Part of a small language model's weights: 25 layers.
MLP neurons of a small language model. Each row is named by its layer, matrix (up: input weights) and neuron, and shows model dimensions 32-223. Each number is 128 + 32 x the weight over its row's rms, rounded and kept within 0 to 255. Numbers have three digits each.
Before each neuron's rows, "fires after" lists the tokens most often just before its 100 highest values on Wikipedia text that the model never trained on.

fires after: " I", " con", " D", " de", " C", "on"
L18.up839:118183085170119090166146117136121185148126078114071093140115119070158212085123142136138151211149131126115153081123151089099130129117129129119051159132123189140149101090093096168129173023107125069083093098112120148184142103120177106118142086083111140197203135082084061162102120173137139078149166126099118110095119131117140142097157075137163175121143179152116136124115155141107116124104110133158114124128172072119083079125093125169147121141169124071140127104114110175137110132139155061083156134097087151149067136239117113123133137096175147133154127142163152083182167125142117165

fires after: " S", " A", "A", "s"
L8.up777:108127103112128117165060116109139142075125075109135150097107136165101149041095044136101124180094148160113145126193109169101156125117117174096124120139173183088132218087175117189132125178096130133135109100099099165107110168152138169133114153113180089148118078132152141095148144102166123091064180176132152129076125044099108163139155119151120188079210171084111151120085135114018116125118151095097119099187102141102123101138116097154134094136080147066133125131086154128195111137117135113109097140105154130188118124114109108106124127084180152178181111147154129136143164119100061118

fires after: "ad", "en", "ent", "ust", "ud", "it"
L12.up832:190123092106156098167097127164127193119080057134083152094163168130137134157108148098087102123125116109154129084216136145105110118148064112140083158124155155135134116138107168081099072093105142101148089164186148112177123140144064130095179154097176094080153103092128084104124160123121152150123123152101095111163126156210111156165138056103125145157171161081162102174125136057113163109133137121119154123079154137102166146121067166151112072149135084123162074148190116066089135134100125113120129178136138096192154100146083195167122185195110106102115177140096061115142162155139064122

fires after: " ch", " Ch", " le", "r", "t", " st"
L11.up252:078135160115143121128127092157116154173109125173083072137103182183162115128150121148105175142136141137122148154211054127118121127097168077191154136121117125147101145108097176091103032145149131133111106167126154145098158173124128170161135079115166074090135163069195085066142105126171081140134133069181110093188174129112166140087087153113138135102183107088124079097116132135147163148093093116136175087119219099091085162134134108072050137132139076197177149171135105134167118133123137134154127170121131129128094074142152123167127152123107199101144117135095152142109155078158092146

fires after: " G", " Al", " g", "ar", "ch", "l"
L12.up442:134126182141218129152173105111112128110101145152135115186110170190189138149126141135191159147190127171049141087119174104144173141139120098151128079132074184119121136057160137140151152137157124138094135124087138060065183064110140120072134057122186135125105153132166061102083142157119111051129113166114153108202139104127215127132151153146123087161134141123082084084099081164107152149111120134105135196131104118119093170128103065146161139088130136136098138137115107145116104183128128185119149120070107055106090131147119134074163232136106120100126112130150121109110200094099128125

fires after: " ", ",", "er", "ion", " which", "s"
L8.up239:115134145144182091217116059192131087142133048154130177146124087174135135153154103069132107135097141154166118139164114101129139152124183117137089118137114150098159104105138125136148149125135153130169090093149160110170149108113137159094103137131144118136194072064136114131124092155117130077128145112119164108143138119165146091162154127172101096114174180099095105128102113146094133122101133131130093162168127116126169030116156141107112169134154127134189107130165158180097097134144125136135144093095111111086201107136133080137143125130150119122148128175126184140131141078094085172

fires after: " L", "l", " l", "r", "ar", " al"
L11.up149:071151091116165131174133116106156114068118115132153142177133053152145155110087153125169169129129094132112113096161099086161131130097120141104116166119106091134142053125114139084171131082093207147079154119091094051197154096119139142070074133140182149175173159139105076145102112158171103063127168122149178085161111157183188130142125163141162087148110093137141166109108111099146076131123166121109109180113072140119117123148118081204178165090158146155140152128133121117090121147105122085085169106127066124121163185214128159108140149123118117053147157128152118104116160041139130119

fires after: " R", " B", " Re", " D", " I", " N"
L21.up602:161201125155164109183164078147181094076088080118139120127111143096140111151062119145169166120134148163092154118113134124200143173111154109099135148091102174116103114103134143121125178074131167136120168090080131143127119128139130184130104127064114141160189129094171123144109084165122086087104132117115092085174132117085116113115108050093115098124137124165091153159087144134151103159091107119127127084095124132129108172086144139144192095158152121133138181188116147146174081153114155151078096156125129133154065146149124100132150152140127112185113168151118133090192156099108165181

fires after: " Al", " N", "an", " R", "R", "l"
L11.up578:117127111145189113129084056184138099138136084134111113157111114146139133082122101180167127149145130207151102153137134102091173114110139139117153139100138103152134121103136176164100155104172058210185115167146175106134165141103158156062099101107190127101159125115142098114070126096150111139087145126170127154112108135151145172156077132125057110129209117180175161108080158091123111126070118132141189122190155118119139111103097125135201135086095146102085125145088086083151108133131137154089108126170123102130138138152148182130168143165168110090204165134085098099142192038106144132

fires after: "en", "g", "ent", "eng", "k", " n"
L19.up916:129183133101128153139178051084165169177120103119090095151132146074131168117146081106118075137185146115134127089124129156096105160147111122148141173124136159156166086127067149130104102086075126153101135163101125117169079121137090159140178145178117148052115117119169078105115149152191122123177059166074114060090172113151138080185166165125150163178092123125099116190136130030153116152131076118137144160143153126124157121105152140169104012132093127133162119164078109117170119118083120102094124159147175095202156126156092160110091135182080176136140122083132110157135147105114127165

fires after: " f", " w", " m", "n"
L8.up878:097125122213155120133156100124119105085120120134075117187085115149125142083152072166124119126108101060093185076113102135187141152128075095168132149119143146136132073098100125096091134113129126226155137176153133098125168146109072156088103122148158123142116128123155089104110116145140107141182131102070146152139165117137150084131151109185117066059075160109113127120163121157084151132041109110118131092151129140122106178155100104121125136085132123145227132181088132162157201134113128184144094141112180145137143188136171174109132104082122127134176083136127161167100198118152101190

fires after: "u", "es", "t", "ed", "i", "e"
L11.up136:162125155147106094186069114166153093171124125163136087141151090149132174144136166095180094161132106180147141114175136125155194117109117062145137105154149150138195175126148116134131102138115107218133101162114119126130133131131070183113144147086144181105134140102132137093098162187186117146118189165122129157162134106102145137163177147115166192133116147158107103112120064111048134083087147161053173183173160117118100094114113201096088173095104138087151114140140150134119090165125138183126151191067179077129100134155134104153140069105155147157096186132147100144112164127119104121

fires after: " m", " h", " l", " ", " or", "b"
L18.up516:133160128103125077124123116143109123072086076136038124137133133126157096110135131134111148112108090099124060158190108141177175158135133100109133121115085194112105158140188158120103141081140178142134098176094220066160175113174143153094145135115223169142131140132124119073104109116152116133112168108117072124111103144154113133086121109122116091154101154149176154121147131146102144127135062173150065124111132113119127144125137124078107134090091098124131149111080132131114164109171155126162112093114210108138136118078165140090126162167126174112096153177126142115139141182153225115

fires after: ",", " that", " was", " which", "s", " it"
L8.up367:140128086120108127199128084119086105117136085061140084148134124151106183196186108099145120132145128129150164155147072171197135174121163142122133132145158131144098186116159142088115085170160105120093101118129161155104143126146150146144165143128121097096147103089131058114097116185104103121129150136134126076141109184146113083105163140115126129145163125090093176145121134137033147095135151121129125087155090096101081095132153112112089175147105178183125099120178182172121069137104133107133112121116117133144192161124147064026125145112206129167102177115134137118101163071053086130

fires after: "a", " w", " U", "o", "l", "N"
L12.up641:128118084112132113158155138148133119079073127160101145138118142095142171096092113172155120157167118114102120078174113139116180132153145135084123136107175151125088161095151171161124089162170125167161151167124118093111120113095172156120104140108173125078081148064116078114152210103131092147131116088126184179117142127129201214125131113151097159137164132146146107106134106131123067131099171151175166103127099087128144108153164110107121142144230111154114152181114104124119128129100130105124144195139162045164105138123203086136110139123119103159171097122130138155097210082071152162

fires after: "ed", "9", "m", "u", " year"
L19.up807:140120167133161119142149138152198059144112144123109111127089140173131162143153151168159138167099165137133165121123134138108115132092087151121083129128136133112140170130060134147124074134146117165146102182130157118141122162154103122088103174106135137052099120094163099135116132177180160112136189124155111126131113118119106148084122105148104139051154200147136099105175092077088066117128138159112142147137110175126087153099049095110101203081084168080109104150069143124131118186111154140209129110091170091113151145100155052117131127091136160175128116126095191098126084075109157176

fires after: " A", "A", " Th", " S", "in", " D"
L8.up981:174127118155168108144091143186115158121109110109145150148136062163125137150179122113119133115129142105120105155138094126079157104105087116124112137132170138106170181121204098178204169155087143142190129081119101150150114124134148112090142147087141161121105084140177156120112146120101142080081174129114052089140104135147140155105118119174073119099186209149075137065086165125091082122103139085151156132111132114148091167165150158129174112173064143082072072156125151169139114169167145062132125088075158121121093139124113101185132130094240117125121081153161112127095136113061112133

fires after: " B", " U", " b", "s"
L11.up754:173121131164105100149215136111154167063123105131118152134097065092109081099178062115199106163116156176129114156175069140143223113126142130128132108092149174134199118130142134132137164163126138151163138113150101095122113148148113126122129137139155072077147089070140139101082139118160129053129160110083124144102130160135145093144117157119185109158141153144169104149128077139157112100102129106131091126143105146134131144173148104180161137130157135085087141106124124164195116162201139083107146045122089137084149119118121062141121179094206085117124153130146116122142147094074124126

fires after: " A", "s", "c", "A"
L11.up947:172174020191183097145137129152100151093132099098105150107132105060131143120115135124116116151122124163156164095156147085127203176139119142084080083087145110111156191152191046135122167145093202116139092086134103187181123155134137133088153131117162111094131069125160141129105163093152120105062192085098123138127114126182163220096129145093095138131176145114113126145095126119108139121150158165153152175109178150064143043175095119152162139117089187077122120167172163154141082135117135104122141133109099123104106153128153082092151100155167094177126039155114141121102145166116113136

fires after: "o", " D", "od", "a", "ro"
L11.up816:091171122190075089190129139083145135125124061128075125111130121140141173077109134084135154164184099107126162091115134143133121111139118077071110106104130174096148139090165128237127105156118153125160098118116118145109105102144151135100142153098176138122129111063144133110141169137151103187093107130133162207081115086144121153155129163102144144095182128202138102128123116161126105091084142102172180101168110097155154082085103153149119106133150064083127141140165132132127109167205131182185112122133113156199097123199164170164109097093153127146163168170083156117133186134147133137

fires after: " R", " S", " Al", "s", "R"
L12.up965:133154107130181137151142114168105133142084120134155128168132142169200127154127111144121123130101154187110117128113120126138170118115132108109118118112123108095155155095130133168178095125145099157131117165117144048140165067098121181096155126136184094119133099085211044120098141161134127145072164124121104110191128139142121139125127147154155098137205154098131094109083120141153118102107153127095156142151133185070133130115160067165169132116142158105138126130183031128161091175103138137099110115159095095101139176121157096117166164098178125130173193123091114115077150018087084159

fires after: " S", " th", "est", "U", " s", " A"
L15.up34:159164117151150152121167122110185136140098144120166151106152173117140082117062078155129147121109137173151101123177086134094163164131111138138088136129197138176111192145129108111122188046127194125129148109087142183141093118127119125144096116113123114113115076159158153071156120112117139105087179144106126079180152136053127094157151119145156149100093165076140147104066095064051096112129158124148110161098080172109114075163154116101107104117117155127147153159131117108099100111073133108104101108158133134190207148139157097088103093154142157157204154148155115105149143143094094142

fires after: " m", "%", " f", " h"
L12.up37:144159131157156124149153134122176155130098112109089173150084109122125085055144095161097112150097066124108112118114112096174119113138134151102188159114202116092132096073122161145052093124142157119193111157140205082121171107144078178067162111134133117176117148097198092102130132153150136117124170082106092179136096116108137131146138105142097116209077142110168105151130124107101129111126021154142062165136170083096145142107165126137080079057143035145151182155080136125131159173181124116141105104138183141122126154156156093095134093093140101091157071140173165163159177109172105140

fires after: "r", " S", " J", " re", "an", " Ch"
L15.up937:101155096129160101120106107147123089115095103168164109197136149178163095076159153148195136140133119144145114146133121093083132105169123123164086174140146138097127139108059136122051138137195141152155129187134133112094145121115164132160099125107166126096094111115143095103076111156124135108089111117128089128182115128102216138093136128091117140083161157138110085151105127147114134171121118158136108091140151128107108094110114064151093184050207146156124169108159110134179113123187131148133122074155126077117208098147109132127150173125122190101159149076114134114062149082120115162

fires after: " c", " that", " to", "c", " which", "ru"
L11.up365:123140095095158114144135086148114143126118092081126142162103140129173145183146101111125187178098142159134151169092156147152162172097170163139116152134187201094144196084137105124112133121113112126135112133112174137168109154141112126107143130149150091117211106082149079150117063176112120050146115157146115174143102182143077167109106118161132094152183136091168126117115133106129178161134117164126146151110172161089133108120158013108155140104132112083163114109154128209166113109129156111093133100062099168167178146116160110097095122170141116109164128172148135123153134105063104112

fires after: " U", " B", " Un", "f", "g", " O"
L11.up480:161132070111136113161137091121175183111131114125140103128103133102117101106121105079197141123110145118145129137140135150198194128114120123122135132085198136086148121154181120128144116113127081157132129074181091093137103152178096149121103129090174122100143128091065091117110141096192100087125158115124148125155172183162183148137140120148140126179160220137122179149082108107146171137093054119078149144144117150091073098103093153186143176123087178140105079134135103141136136164076131161114124112115114146138122112139127093078120150181173068109131180148077128134170168129079166165

fires after: "n", " J", "ober", " N", "ar", "l"
L12.up692:115151125076172134137104062137127100164096097098072064122134183177157141045093098037177133165201142197105153078130170076177184113120132136173140175150135105145135099089140120156124147081155088103086091150140135125113136157115159089048160091166123114124172105105142117102094086103092124148096106154150120155092129106128142198159159135126111134098156094115058123111140119111131129148074149176179097148160149091095146102141076112114237096153146145063136152090144113125122095116145134159120091142143138155096111165178138157108171156141127130112143151109092084087165172083153110141

fires after: " g", " R", "o", " |", " G", " N"
L18.up403:144132136105168132143144047142191092124135119118136094151099119129161152127057124167136119193109133157137066098138118138195165133121123166134103098130086154092083148096121161173183112114115177140118153154084122073127157118113146162072139092151156110091136114149139107121056119129139128155104109102095153137183050133144059180098130133115097111117117122128108120140119114145107112153108123125156111130099164128029141131138136100112088102187188100166119145226103151175109116158134127115096124121105101100220097130169127179130142065104144161133107108142144134089130159105113136148